config.yaml
num_key_value_heads: 6
norm: "rmsnorm"
norm_eps: 1e-05
positions: "rope"
bias: "none"
parallel_block: false
init_std_qkv: 0.0284
init_std_up: 0.0284
init_std_down: 0.0
learning_rate: 0.0147
decay_fraction: 0.768
decay_shape: "linear"
MLP neurons of a small language model. Each row is named by its layer, matrix (gate and up: input weights) and neuron, and shows model dimensions 0-191. Each number is 128 + 24 x the weight over its row's rms, rounded and kept within 0 to 255. Numbers have three digits each. A neuron's up and down rows have the sign that makes its largest values positive.
Before each neuron's rows, "fires on" lists the tokens most often at its 100 highest values on Wikipedia text that the model never trained on. A number after a token or word is its count.

fires on: "." 62, "\n" 7, " born" 6
L4.gate482:125100111184154157079119175078129129166130097141121114090179181151144123152149130157122179129158124138114111094103112161177114111124131132097111179140144091144101126077142133151128154155133117112142118114118093111145150111128095112112133124181133148160133124156171113126136117112115129111161140107113127147197108138140125096124143121140135143143153121115085136109140120077160124149145140109109120120126146101165094124136106128132112133082160141106113125133161115130074155156067167138107120175124118115122137122105122089134134119121098142141149150135130109124130083125158141092
L4.up482:096096073168180079101111133086161161145131156122130147118114124141104119083091170095109123119122121123099106138123162151132161095130125134143151149098143108105104130144091105137121182147091156119156115155131110131124152121159169110126167140162125104147110126133126148165164108151148154112103142144120116146160119121120104125136117147115153121102131140145134155127132087141120100069113163169098138165134128142095167117132128141149117113137154137144168094098189153107141115134129137159152169127141139105127098132091127094070147130110096096122071116152137117127122099156142138113

fires on: "." 48, " emp" 13, " Duc" 4
L4.gate416:089122110122119120120131159157145111131107104098169119137113133131148151145088098159102145169149173111131119146127156188173107129099123124105168062108135142147145127125156132131121102137124132152104189142117139122209159161133112166132145159115145139111158070170114118157131138116165108121110093134140134188166107118120110098097142138118133133145134167103099137125131152125153125094167097134112162153151115159114125108099145163147147130156130098159152121164150155144136093121127127132148108147147117122096136110120107145080092153145137128125140131104167145148147106126107105155
L4.up416:122089124154102151138096140143137144123131129094147112131144104144115101101116134122159137102158141108124113103142138158135142183104119128155153140187154109093130115119071164110147095121116144156131119128104125150119114133125157125121129122187155141124089101142106149120195096139116134121119130140115136134148119148127133143122147162132181127160127164079076148134118116123156140128119125092127087148106161191121138176141134077123126163162113103101153120098126135103133132144121107166075098073135121143134115112132138084128106167138109118122072079107111091148141153109142145103

fires on: "." 99
L4.gate373:121075129126132111110146115127089125143116117079132146109065117097162134133151112125145120118146108127099114107115097137129097138149081131162076138100162131107097105091124123115159143139176160107130147115093088138146117141106173133113115138136142093125126127120136175107152142170092134162136114115162105133123124109170133109106150142153125120140071086133181156112132167157127084184151142068118120129091152188118087116114154142112144127130132121132124101123135125173140125132091158112126150094130146131114107091097083148153142115119133132155107149134123122096129121139120122176
L4.up373:121114148139077123106132148174100144157095131118126130118094139127094114098132117089135147141136087102128095133146140170140127157133154084120121100103129111159107092110102150145129140170144170139145139095055123136138139106087156140156103179129127090156106128162120175121094099141175115182182147140193110137099137130167150127139154123120132120125117147098139165105172174122142088164143136104116142135103154150142132134110096129126134134092120122109137126113120137130090128153098119128089173133146174110100161088127130095116126148156137130137127154118120139135159145121130115129

fires on: "," 35, "." 19, ":" 16, "s" 11
L4.gate511:170192141115139150103160166099131161096094121127157116121125150122164116135161127145146126105095096158096150118122163156138147109145153142119113097157139145115102133133145148131130137120148144121080108148157087147146120148097150154138170125140110078118110131159134130131127121136127141120102124153113109097075096111128191146144107125111173146160151126133134136175142176112102131113104100189157138113096140101135159121114105134140110126127144141164111136123078107094151128144173172168099100130120125178100137118147149127167134145113136135177119133127157082164138146147149160127
L4.up511:178123096131097144112114100114126095127101121159143163125133106142140153131088131134155102128125119147129104104133117143127147158119132141073107124191134118109135116180142172154074093134129160138088066179157070145136150126127122104131097134092120134126154089108091162113134151103160111101142160134140137107111090112132156142148155188134122150144143104122132136091145163101146096141127101133146118109110124115135156113126122147104167105125155126130102161126131120157157127114140095130110176110083115128131117096130158138144133136125139188104086174113097154146133140129134159095

fires on: " the" 51, " in" 12, " its" 7, " his" 5, " entire" 4, " due" 4
L4.gate316:134101137137114116090140121113101121126110133081123127109140079165135098141111141123130120172115112114150108139173132157118112150123112108074107117128142099111153114111120142128113147137143112138134144114111097134122158169083134143116141111131143115118157097104146144116147098166139106131081133106105169097082123116107096098121106118079147120142145119176127138129148153088123146105109120164124110137117126109119097114147158125091153150185145122137101101198109120114114128148082109133071120118136155077156129108144090084155114081093137087168147149119173136157156145137131150174
L4.up316:156110134101166133131126152123114128151120101156133171177138109146092110155134131132146165156134136131088210123133139124176134112096110114107100083146139139153125133090132160115124138150136109152082117130094139111134124128130132089211134128127123115107099078093123104166176108123140098144144123093141109167107153136130167152116117149099140159156126082112152099158105094125100135129127095163161105113131115111123122169121144105126154140149129134104119117161135119110153126116116095152048137137115144147129126130126170108140141151140143128120157104161093128119170125118152099151

fires on: "." 27, "g" 14, ";" 5, " |" 5, "olog" 4
L4.gate201:105164120137109103113138114143113149122095136120061085133111116148195113116104110094101130104121137094077095165148112158096130120094074126115145108130136151141121122126130111097111134133114129100128111094137142127157101116160110137118131116145167129142143128123182094139152105123153133106164100170074143134120098098141132157147151147110095093129156108171151156157154096138140147101143171145137142118142112144111109120109151127132112139080141116174140087096074120124124092136099150171171115112079110136131136148090168120131109100103143148166136116101149102134118106134151115125
L4.up201:139137126104144173141129126132120159108082092117127169148106136129105147111131140096118104119119187108164134120139116144154109140147110152122137125105136087130126102131121133079130098131152151140124115097122123134159117090144158138145072164136090101103164131112148140125145108093152161165179102142154115150083104104166137122126171123093166133144137089144114112148138139117164140084119085134098138111101139130114174122072092179159125162101143177159130108141136125095130144073096115103117117114080119107151120147115106136128132116096115123105115138119140190117130143092118141145

fires on: "ali" 15, "n" 12, "b" 10, "r" 9, "l" 9, "et" 5
L4.gate348:186117130091095161142113130133119161110133154154123120093096160156166151142114173127099179182086156180130116123127141149125126155143109126150161124127124123076123105119120135092099110112095170102112084096118121147135157134172127111115133124118136130133142112122159125154101143140182123110131079148118163164113095112140131100141121130118073126165161146139142125130098136124158156106098151160107135122135141178143143139110129115140136096089111126153128165098151113134145139140066141156128115121104156142132151171150131160175130150152152159132093144144139122124137171113097119101
L4.up348:146115136080148184150131107108137168114102147101116121143098170132136102143091149097101132104124172156100127139125144135095096153131155140154160163108134156092119116163143137119093124147092172131163103110128099126111116159092140120119164124121149132155116120144153099106157141151149174155115109116140157133079136121110170102141176118099157138100160134112126122113094099128149151103114139133108137147160122100146147156081157168111145165136119101161130157151104185138141119137103143127145095104126128116119155101118135152132136118158066136197130112115112120124100171156114143129

fires on: " of" 63, ":" 13, " per" 7, " in" 4
L4.gate53:134140166116109141137129172183142104187129113138081121149164090130092104111122158138172129130155140092135114148117172144134131161138118150101141095119118141126122142118131109154135145081101105163102120168146143088127144128146114179116078136194107103143115123119153156156107103135095136088144122121099132167097156073088126107112132120095117127086138112114125120141149136115123107107145090115122116169116158116121104159106103159143130161138140131118131161107091175150125125147117134113164122120141118134085144138104129128133078152156171144103153145158132144164156100112128097100
L4.up53:101104127143156152086132131145155116153093157136112138163121073088125125114138153113143153132133110111089115126200142102116099107104149183129144115147101145092104127142106132167119157096130122140075163168088113133123118143136107135157128136126142115119115126113134156159143103106102126106114103127134150172099150150129111169087177113082106110177113139131094128185104129091147112066120094133091128119131116132146141136079128130158119124152180149103126134115156166157109110145100153105136158137129150130150151132137121141152119180142123124111116173116114154160106114117129122116

fires on: " |" 38, "-" 11, "|" 9, "," 9, " were" 6
L4.gate376:143106092112123136066128118100137159118135127124129139119154157096162134165126132134155133137102124149115146135105133109152121191128123144122176150109099115111151132114156126166039093115154082113098133082118125143128136151098159130119147200111161108103124104107128089127096088114067136146129131118119152118151109155114119158121122140135140082112147154153126102126127148105115107176146140154145148117111102106160151135116138146131101120113153124144114121169113167108145159127178118147131131147121100134123060122088129122131145122123150110178085136167117145123149141138110094124
L4.up376:117130097102095108148128134125163208119082113111101131133134097151148132147125152110151117131089111142128131074158129106161121162138141138138114139159143157124185144154137149109187101107127099084142132103102102107140113153095135094132112150140158137151130132070134106134114113137090145085123120137124161112156133091137173167148152140121143115092133109120101109129156100118101106158064145175105101111106092126095133131142149101118101141121100132101094117066139149125097144107127131152081140103107088095131103110128131124130125093131155138164116139138133115138103147118102125113

fires on: "," 82, " (" 9, " of" 9
L4.gate302:150148134123136138166139100150121099100099140132104127112089108146142139124119124100090125139147156133137116113145132119161138127118107134076139095140094138166128126144152121124124146143107152138100132112134133134128114111093117138127122129085131131084178109133082104153108085088093091124128157141175104128108125131148097118116144131116114096116132108121134145104129131052174094126140114153130168140180123101139108119176095128106115156132120179116165129142146133094128106083058069159125142101116094136096127099068107128109098104148115159120133108137121165130151088128148125084
L4.up302:153157109146129115142114170135120098146107146170108090165152150126134131148111168101154126118170142108112113121096092118151065148128130147094143135137123138093101119132104113105139147128153104106165114148099120131141108072179120114105095153153154132111138133136149175181162119175169138192116087158136152112136122105093125130124110132115127147136168108104178093135099074125120093157107161112120091127144143125139077146116123155132154157140137109146127111126167183138137109125137110148146104134169098147089123116120162127122150111108097136121125153110133123100154135166140121136

fires on: " and" 64, "al" 14, " or" 5, "l" 5
L4.gate424:112127134150115156131152112176092146104160143115104137116143137111130106167108133095103122159092113144155112079130099147129118176079117142119149093165164131122094101112114095132121113091125127147137105144120106174121148159191126152126098138126141172099143149073157105154137127131122119162123120120130156137127114107127140087160141164143148119151185162114161078142144097148177124095094159083102115124141164127133142129142117155119136115137132104159167146169149112121146147167134159107130101143150145177118119122102098150138118167102154110127126132149093095152140111146128105102
L4.up424:100109137113150113149139094133120136133094134156117108134136093112160161112097104113197117128114092123164133152093108093091141101083090144137116114121140099118112098124160132119129137110100110090156159137145131148151172101110172185088103120096175120126159115152106116139101113097105119184177144150106102116121116164105147086090132151104142132083128123142134106165102118155126144141125122117153160097175132109116128134135146130100123164106127132122114103147074155115111160125109128151132116117125127147175117121126129125066153147139119176119120095135165097150151142118159130138

fires on: " =" 44, " (" 8, "We" 6, "ver" 6
L4.gate455:165144106138081152135145119124121151137118134091094151132125110139146108178145147153094132125147132107092104155159103136130121158166111091128127103117082148095143170105123122190078122153123104105109127146179153139119127142103158155118106106105124149108122163102106088152099144131179097108113115118119131105127109109083149106156149149147106072115108121121141153144140128088121135133139086158162151123096143093133163118161134110090152137128092114079106121091100151138113105145189132124123124162113127143156085140135132106126170129180105111124104150112111109130155123159126140122
L4.up455:175146074145118130099177144131142127115135157100134121117110117104146146174153115146123140090129163112110066141130088104139107146136134085135143126136109114100122181131133109163121186101110114131092096107125132122106138111121096168121125143116123148088101162087119159141111129147122167159120109098138154134121094129132166108138114128113102104146164120124117107113128092106063160135161110150169080091113122131142154157110147136117122110120147123119079084108102181135119085115155130141140119136082107118157099146171114087134132103154148121105149119124133148135146125151107161102

fires on: "." 48, "n" 13, "b" 5
L4.gate12:144122188101132081085094105168120126124159162121138155131140169135116120140146171115152152133122120142119109148052125167126120147097120090092114154137138119139136105179126098102137126160096159162165113123109081105173122120165116113095081152159148104134143103106136104100179139088102142095121153119125140172150146154112102113136087106135111140167139139152130163159122132138105115153121140108103081123106133115142144097161119092147151155107130103102132131140114090114132128167125114105122170139157145134116126141131165203125110119136116120123123110139139143130119136101120151111
L4.up12:157139106145130145130083158148097144152151152131113126175145163142168097096166139109117121133096130129157148131157120168122108094143145121104100152127122122094134116149129143124092157161129158149158150139127111113188119130143135101117100143115159100118122117117149111130129117130117151133126105143144137137100148098127129149121139083131124122114156099138105105141092116142145132141122165156104142178076157116167151143083127090126099147110158106129110157143128124134102082121068103125162136088145184082151168120137162147132095087171138094154140108089123105117087076123099119103

fires on: " =" 33, " was" 18, " is" 11, " My" 7, " (" 7, "ts" 4
L4.gate402:143118104118134124141131111121138146116127138134142126094140100159120137108098129124145166144165097121114113085132168129098093139082147133112135071124118127067149140110148116123108080128151144153078131149149100150143129131099083156132108160080130136183150136118114063144106121080129122101063103154109151163145170153118134130102107126163083138122148124101143148141092110139133097152130083128118158131112117111133132153098138111122138091112168112150154122127133183098131143125151130112099139120148162160125138144137114186187105121113123109141156128126121172099137152158135136123
L4.up402:168147148153120156114121072161134119157116115097124118126156090145112125155114167108089131105141117093163165116157083167101114138128102086117135085124150132141173133123133137134126131108169091178115105136091122159062127109181116129137142150148181124144133154114117125152115109148161133119097138096113121115108163142153137102134082108102120134097136137113148129148140131144106128159123129099153118131104145078121111129121142133120111079194119088167150121138067125151144140112156120122129111115144154109100122156140133090093147100172138113159145148129150104153145159134119138151

fires on: "–" 15, "n" 13, " and" 10, "/" 7, "." 7, "in" 5
L4.gate179:126125099157113135144123138181159135099165139110144097123095184111089145136104155115119136124137141131144100115158148132085148143148141121121111138148084086187111138116128123130140078090165112133145146141107112144139101121152110107110131167136169183111143142119175083088110133136150137116120118154141108094130176068156112108110119105120106163140129166113158112131108112167118155148136149122139122116132106137122130132133109102137126085114089141142116178144135106161067150166115154077096133148105150134149169134108146142144141163134109143176116155128178148128130130132152136115
L4.up179:175071091105141103158165163129125148150095109096117163106088114118097090123125172157161120130184165104134090136118131142111090130120160147122140124123129137164095153101154178127097171123112134159138114113146092126147120150131111123117133152095146091124140151123136125157162140148111108124165153155123140118161138131147162103110070086089146176149161133143106102155139161127116090116154155129118121121103151115120117126166125130137087125122087153140137140121174108123153123159115160111141124110153171119087106126116176104125112161134128145144128098124104102148135101116086115125

fires on: " (" 48, "\n\n" 39, " is" 5
L4.gate87:161173094164138154131100122122111097144102123143135134092146084099113148163078172122081121100178096134134093094105136095108106138121096110107154173098158109128093140160156177177135103157157120156145136147052113109143133140121158142147105147143148121152157126143142145112119133140139135142169138126122106133148108127113118148107104179139125145111109130151093149125145114122176144145150106133101125139077115142106123122145121125105104120166122102105169137072161162102131135143180116106106171094100119111150110139149131120138149140146154133100131126134117141133097131157107101105
L4.up87:181149134143143107142085143129121132169093137126133140142159095126109128142119176090112134087158130116092118161158114112137116130080101111128154163112151157095115125161135131162123142162145090159130122119111116102148102122139177150153095152151146096129124131178155146119153097125168112137122171148096090121143111074144138171107107181155142147106070124159119089171137097123153138134106164124098121096109107120141131124112131096120122147137117155143099143074138125124127127138115103151132141097140106079087088115116161167123118131141149135103122137126116130111139181125122170121

fires on: "." 83, ":" 6
L4.gate289:118051122166139164154120181131166143155134126172127102139135152155090107107123164151116139157159110127110143100100147096143109182150084111106119141133076099120149119122088140144126159141144107133126114108110121130169099145115123095115115111125113089127129113090133104145119138096164150135124082128112117131127098127136113128110117119094132107153161108158140173114146104137121143094114173181115136149105132095177127163101101098128104143157110112138157108148169120108124100156154157130111108163156122144117108118153132156141087149141142133130105101168091151158131092135120173154
L4.up289:114126157134109092079162113140132161124136138124111106124090144153144131160132127133138177089155160139145140116116112166119152136115158143137143133165149122114147092101113119161097129162173142144141136135121160119148083075110096139137121115127173171119113096128155151153131147097080117107113117167136102148152178089147093183111140135106108138136109154153093104101140135144126086156126162138105138134149078143116155137179168131144113089084128130135102109169137133118080142142100154111117129122129089111145137112140121159148170146102144122114131076128083151141105132102143132155

fires on: "-" 24, " Wi" 10, " Hi" 8, " al" 8, " e" 5
L4.gate76:126164151125156141099145157119111121122125112146157136182126133119174131131157102124118147108139143144078123113108166150150179125151117128114183126146105123092152119120136076127151139103123139129141139159107085149144088128184148115136177111119110144124174140106118111150109162102102152082166117140166179125144117178109089120131121094125119163130137144163140126106133129107127128114138131126109141131172107135147101134146115133132085125156177132129108159071154139128112145127072146117105153127155126145111120118109109111125152117117106176092124121136101083142121057141079140124
L4.up76:112151097134105132133119114116120135132144108115142118149092091107128121155129111149139151136098161099088120076115134095108164131134156099130138166107122143125099087152107122121112145088143097082121160176145082130086131144106138121135116081099066128090091107135114128096170105138153137092140097140132127161140144117138142128108131045121097126113113162133182132169100094109127143109116122116119097134123117131110163121080134144130106104109103116075127126129145111118128155074137138117145116151121164109136190132139125115154164120127103118108100138155106102136083163103139139123

fires on: "." 30, "-" 13, " O" 6, "O" 5, "á" 4
L4.gate102:119117091143143125100142111140077151102116102143100113145101136111157132129137124156165132116134105127103151088146151114090140182088122136114132145123146109138115161161125141091118114141132120109085112124106126131162080140119107093142115093121150138162178092097108122172124075126129168169139143139118101159162119162143112147137113133124136104182139086114141125145144110143130158135156151121113137164088100086183132139111147114091128102164143130149114120157133116163095142128123116108075133127138133138112148129165090141144059124097133104110176157120117148145129099113090116172
L4.up102:149106132151115109139126124087131144120109073142078106137129135130144128170131075125142102126112119123101139102174146104137118102126108088121137117141142110133093123132130122158146161138168117107130104139131134154135132106127132135161086061092191137160140101105123133170107110121101122119149106182074159149116135162161139112134134120139132166140132085157112129118124116104106126134151184107139117150118140126118117118156089110125164172192168119159117088157081142114120099111092121123087108120114141128120157119178092113099151103097121125141149175125103120152133156136119149125

fires on: " and" 50, "-" 29, "'" 14
L4.gate74:098091135079121075131114129119108144132155142100127129156141165112113096150091130177120142125101119087087102099106109080131093175104131130131121134176182093107129132149132120089126165093126106131086107130170166162105124140125077129131108112112117123126158173148141118096106124134113139184154109127159159154125107122119137109119122126110137127096151136135113136113145111114145132097116125127153115097140110137098123129109155142104166123134097154108154118127127133135082127116134124185130091080141116127154162064152145128117140132103180115127145144146109154150139083127162158166
L4.up74:125117189099128133103158091142165123138098100077138110074118079141120096141122114136168121156146171123147120135110090092118122151132112131167136130156132121152131148131119131167109174127142147103128122136165108102140154081127159141151130118163145119107119152145136136106123106126118153114160138129127111104129121142111105139110106162125099122097129151115094142131126118184139115158096095108145144120114088140114132161127137145125106085095087113158113075076160119138193154153095095149157106123115155124147112112103133138101117157135116111132131127162157149129160135101189186149

fires on: "," 39, " October" 10, " June" 5, " July" 5, " August" 5
L4.gate34:127102087126162125151103154137149110171126102096070114111114114126132153149150111137117143126132147109093158132083127146152160144132147142115120113125119108131101138142137114170135115177115142156132126153160125122176127136095107135148171169142152114149130132121128125091137104114174106110159132127156112131123135119126151077154097101187102112130134129147093155102125129119077099166127124146128145164110132171111112167186128152152123100168092163107101161164123148123121146145096143151166126114172142177129149119125069094129176138182146134135125133119133092160143143144141126137
L4.up34:103147126137123113162128127149082149186089133121140113128165127120145131170116133131091108170142105120139129119104119109139110106140081103119144092156114152112107099120130130151123104135140093166153138117104137127138146096119111096132082142169108149118123082086113105129160131163130127137101133119131092141143110119137050152064077118123123174123098148138117159143107123078115132099101119145124154145143144149141108091147124133101077128174108139127164133138110126106104123158106142121160154128097181118114107151154093081126128120185140103094152161144125102138144119142141154144

fires on: "|" 49, " st" 16, " |" 16, "c" 6
L4.gate395:140132125113121123146151152142142165086121132093136166130143142162117114144093140155116184140178114131141135115147109126122155130073115150099177140131113105132136151127147147088155103143119129130142072125099152150116114164144150131107110126133096143114104091094157108082127111124146140081175131145136119197139137134128107115088150194153152122130151130140164142142113080126113185181087118143122121155087124104139098169145153100111067137090133102099130130181144120114138118149128119123098138153137083103126122113102132123098151107102126108125149159134137139104130121125117137123
L4.up395:170136099156129149171080129137148153114123127138128126139166122140128140124121132133090121130164119111134101075139127114149140128130143146125106136128145103134131093172130156144158132104141086155152125148134128149153148104151131160124104084138152104105126102148138158141170117129130129122149148109091120141143121131115130083122152141065166096136098138177115102168154132112172157173157085106122098132108112130108059154139152163156108180129166154116153094122107151158167148135086133140128075133171118115123163109135174145099113159115106109135160144131130131144146107137169098113

fires on: " and" 35, " York" 30, "," 10, " or" 9
L4.gate220:106120145111138068140137117154116118129103141125112172150130131136145162143100144099171167110123138163105156122152112101137160129090112134132118124166137122118079130161138124133121152135139106171147104112148119118100173120117132098133108153063156122147125150105147105129118115099109152151133070151141138163130135109107124137081135140113119143122116117156122138150129062103121184183150156105132094107124139123128107145130125106157148126137135125119148185132123129124139134166102121106109140153165124145101164083121095151149154074132140072154075186144104131150136097113102114106
L4.up220:141143122133137156119129120164176131131129118140142154117163135136120157116134113130174099119138105149132128131148100125139155118109154143132123115106148125150108106148106096137143093151104126119107087100159160113088179168151163110140138124122115100118149126121080107112143086137145184104152099121114081129158161104086133105084087121098097140114170152135125081080159146141110174129129162118151136154115150087108110139158123091154143098147091115110132153148109113124171117110126106132116080133163129137130113119122064127105139120154114151107074109091140117148124106150187153128

fires on: "-" 21, "iti" 12, "'" 10, "." 9, "se" 6, "imi" 4
L4.gate319:165092129137100126169135115111118126131115149134115143139133130130129078129132122099122142088152117130112134138141104150098047096097102116058127136172143114118101128102099124163124139133143116108138078112121088119150094095133148155185079156131120187193131087101140120152145099124070135168105144103077135117149148166145156131120095129133126151132163153143107134122155117133121106093133115109120095122108127144098116126140103161133140118142151181120115102135126118135147160121107111085136076129084103117138140128113118157154110096141126122135091119137157136145146153129140110139
L4.up319:133082105095099142117114129112141135109161105091128119116128132145163108185149103109176148125151102124131130084117138127127123150110115113147130168118112169148173127103108129140128127107119147112131189173149154207158148158121099132088152094097179146102174134161114154131179122135121147089147136155153166139161157123139145130111156128138154138132119095132103112120112111128181143114129153155130169161141153151124139144150160147130136150091126091147112129136127114131137149136123113115141133135152120094095151177144115129128148146143165182105139085113107107171099150114150112131

fires on: "-" 81, "gu" 5
L4.gate425:112107176095132153155121130136133128165126111067149135123123133116133122175123094086143138157105164107085131159113142144139150208123158066128141102146122085142084102154118098129085135143104158136130136111121130139157132130170088139144107144135082137123130113151117177131069138110118116116141130134105147141158102076129126147095143142150160094104147121125146089075143090131133145125118118077127158112129133135142143121170149143078156110130122161125125098171121139125157117127126132113143106111167152135141100106104113111111143141138101121106123098104103123179144128129115167132
L4.up425:161110102102107122094171115156153106131136157106134121092142098144111133121133105159167126144119098115132126114126085168108095149116139109113113120140087122117101123176118089122117150121126147122119168097115166090159120089115095145131113192136126154139164148146165124137126125101104155143176165100131118150145152121133121134111103146124136121129122125114152086133112117147095156126125109127124150114155146120153109176163115129119113079153116122154143167074179124141139150160117102107166120133081150112134127066144134147109169105144134120129079139111120169120141113089067106090

fires on: "." 100
L4.gate500:151116081146141135106127097125130141148131137120089043112138175124133134140139149135151147157190158120125109145121139171144105158086129116121130127153130107137106160101125110092118114089142170138143134119157105124132130035144131158082126117111116146115122134136165130191136130132117159113145086081106116127161129132108145132148103150131152148152138140140090169184159096116150121105160117173104128138142166119127112144111134114134162103130158160096122144144116130137182120145144176156118111130136149098148105151126122127139149160123116110130140167140117089123127138137108115092
L4.up500:128093107161131187159088129103114105117121105168127129161155155121093099158168137133142123173134145127098141140101143123127085136143148106103135130150141054096122142137093102101187130136132105098093147145177118071182115104164111138133113139128136117112115136143101137125157129159124123123118156142133099117136112121130133120147095134117094148124123076149078152116136076149132106144085132133118164111127159084165105080110142149134133147142162166108145158123125121150118130086131162128138125135102151145112139137134125108137133145130104128152173087121153170114113141152107083119

fires on: " |" 28, "|" 22, " L" 7, " was" 5, "wh" 4
L4.gate284:137113111130120101126154167124126126161111083102101137116126157097109156137148117122116173147126148155158121097137158129151151124133111119127152145147138083137135125175150152100135135150110138108142109126131119137133159164125133109092125106195152103166148135102136149125128146094139140086145108090165108142141102144148149100098140146122101185148132103123102159139102097092152133175109168174110088171113154111124130138119109100142119169165101108166123120125128158129109098109105103089116109158118136154118088069150129172105111128102168169135127096125126129179090105143153104124
L4.up284:134135102089136124119102091136138102121181149109127141146140132089128126141123129139080133113138151128138129114155112092113143146058094106110151127152152136103102127167181114098163111115141122128127104080097119157153110128144146103120093120136141150177119122157119107135120163121080119088104119117153118171145113131100119113099129086120151144146146168162120159150112128123112127132134150127107081124148058176119128131140128138095132133160140121153106129097133139150104111169107071153134099114133152105155109157164170087096123110114168109119150121130189163129140123107120089142

fires on: " comp" 19, " ass" 15, "t" 7, "cha" 5, "de" 4, "-" 4
L4.gate89:148148138097105157155139132083096097159166169147141166136136143064142132126131157152163155135108144178093120127102083097136122107114150154132138116160156117135116098102155115088138137111125112160125159124124108149091131168111131137114126174086143133115117121109187152099121114104103143135129127161185097136138120124123184106111129093158170168099146095156153099114139118111139121145113101115154118149134128132123187098097087110122077138113089151135161083106150123132125147125098133145139106126146114142119145097128155120130123119112111068138126138144147099154151156122123151137
L4.up89:113107141121092140118110106117144157097141134146116121133132104130112158140121128182121150152102136191141078113118113101115147123119146095108173120126097117113153132115115121104101166088130129138101170135128124143111157105112132130103182122113131140119116171092146101113125161076098142158090112145125120145140137119134126116145145090102102120138103136144109138102076148156111116149124120066131138133076163154148094124149163130052155114112122179135092126122134125122135105129178153131107157100128131157120127167136157139114106154133181134173097129159101103158097120156148167133

fires on: "." 58, "-" 20, "," 7, " resulted" 4
L4.gate478:115117128095107130129142118132081110143127131105114137149094145116145152133157078161204170136157131123117092119092106142134141099130103051115085083111107133134126142099147089093143151115123090116118165122141103123152153156130159139128133152149136147101161150125122174132087131089133098155146144103132120074152126092098125110167109149131131123112138113181142157144124109159109106136123135117148136104134152129134088130127136175124125129172102163102150094135103155135136118135092138166120160161160154121105158095150154144133106109138107107123138121181111132138127120103137074110
L4.up478:131119122119154137101107147055137097145085136110121144141132087086116131136138167138158131129120125145138172144174141136123132112083108077100134152126158135104159128156137139126116116157134110093077117130142092135171124107163155122125144135131094115133085150138139162153090072118111179099134128125159081103171145103161129125095099107136106179137153096120122133117172133094166118137141079134127131166139119105128156146139102151139146122155130123117099128169122085159106137130128106132114143145110102143134163113155145128094142152146084134108094135117137121141070133129106098095

fires on: " and" 71
L4.gate456:152117133146174145125124141134118113128177116110131138115136117070136119123106125130126108175168162102125164089107125109134131148122164151140108159153131084127098098151146101130085102098146137135133089114139138186120120116093154142094132102111184145143105130109139152117134121137161165149129141113136151072154134120104127123112141149118147090131169141130137086084112144115175093123117168111131134110157118159086118160193124073106152104089161136137157107171126077135123139142135107138115140128140099154132120090074157152163138099137107096142114147126123148130153143135124139144
L4.up456:098123104086107126117122084129142131172105122123156118133097100078146106168114120115138127174160169106125141088112074141116131128082108125137126128131135085110167119127108143100150146107126121125154119148115130191124132087133108120100109136064165131130124107162126150107148115148127095143123145145133110078174146102062147140118128106143168144131158131126148142121139163155097110156123121151114174130165127157122113155099122118163172104113175132163126122139150102103134150145129118144136151109128117112126137098110146143116138120105153107104126175127080208107152113127138125134

fires on: "–" 27, "-" 15, " |" 12, "1" 7, "4" 5
L4.gate303:111135172169124105113126158143119144089138158064192120158129128128150103159142165116140103115158104132121152156099092106123083137169172144118141147135112101096126100090123110107101084132147094149158112117148144150137107129136097113130140134147114105155128133133110087116117117111140125141161141150085098144119134129111105170096130079145128121098126125118101141127082142121110152116108121086097115154069081130163142085151142142102182098139121153161121077137146122101134152128149137126144143186127147113166107099107108088091117115136100125146126120121132124133146124166112106123
L4.up303:106165181173153099132142142150139167145126073113194115146114126127130138138137134132129112104160105106078168155151104123163109099168104090132135129123153135121154099135112145143147131124132058108114162140111130144158129142146127119097155108142117101136162120156124074144143127107103090142168138131092131162123163116175114094138090102151112135099100123161105159151094108145115109121148152127118114126119125139139132132148178165118127042117112114144150087111119128119142136109157136100141092158144115125167149127118119130147146112110163099154126135108094101147127093144114117125

fires on: "\n\n" 55, "\n" 37
L4.gate15:136124149154116131106156127105105097137130122121157149149128145090151089129096146125111116104123120076110155138167120115077094169156068127098105158142157104130115117148122180106145153151161124075144123090108133136093132121134159093121134127141123145150100116114142124142119122160151114135152144121152164103166135162119140144145124138097088089113097165095147125117131127120105117136143145136105160070124141110100110083155137070135136176110125136125082136148124135185133143147162148121173103147152160120173108126134148139121150160126096116114127081168153119154150161132115102110
L4.up15:154120115170122142101115141160153160120152138095132160123170128086159146130174164164132107132120108089122138088123097118173149116148089101081091129123148141142144131120137132139157125119186069137114121076094124152119114128106122149138113085135121136111118122118130114140136154173128133119142137174152139165154106161114157149130088124105132127123111166182112091164127118155132168114118144095100147143142107127175109103134127101115149162152107140131086122103133167143163152093136111193108148128121135102123170124129118143130127130107162092141102117120140119111128174090160137102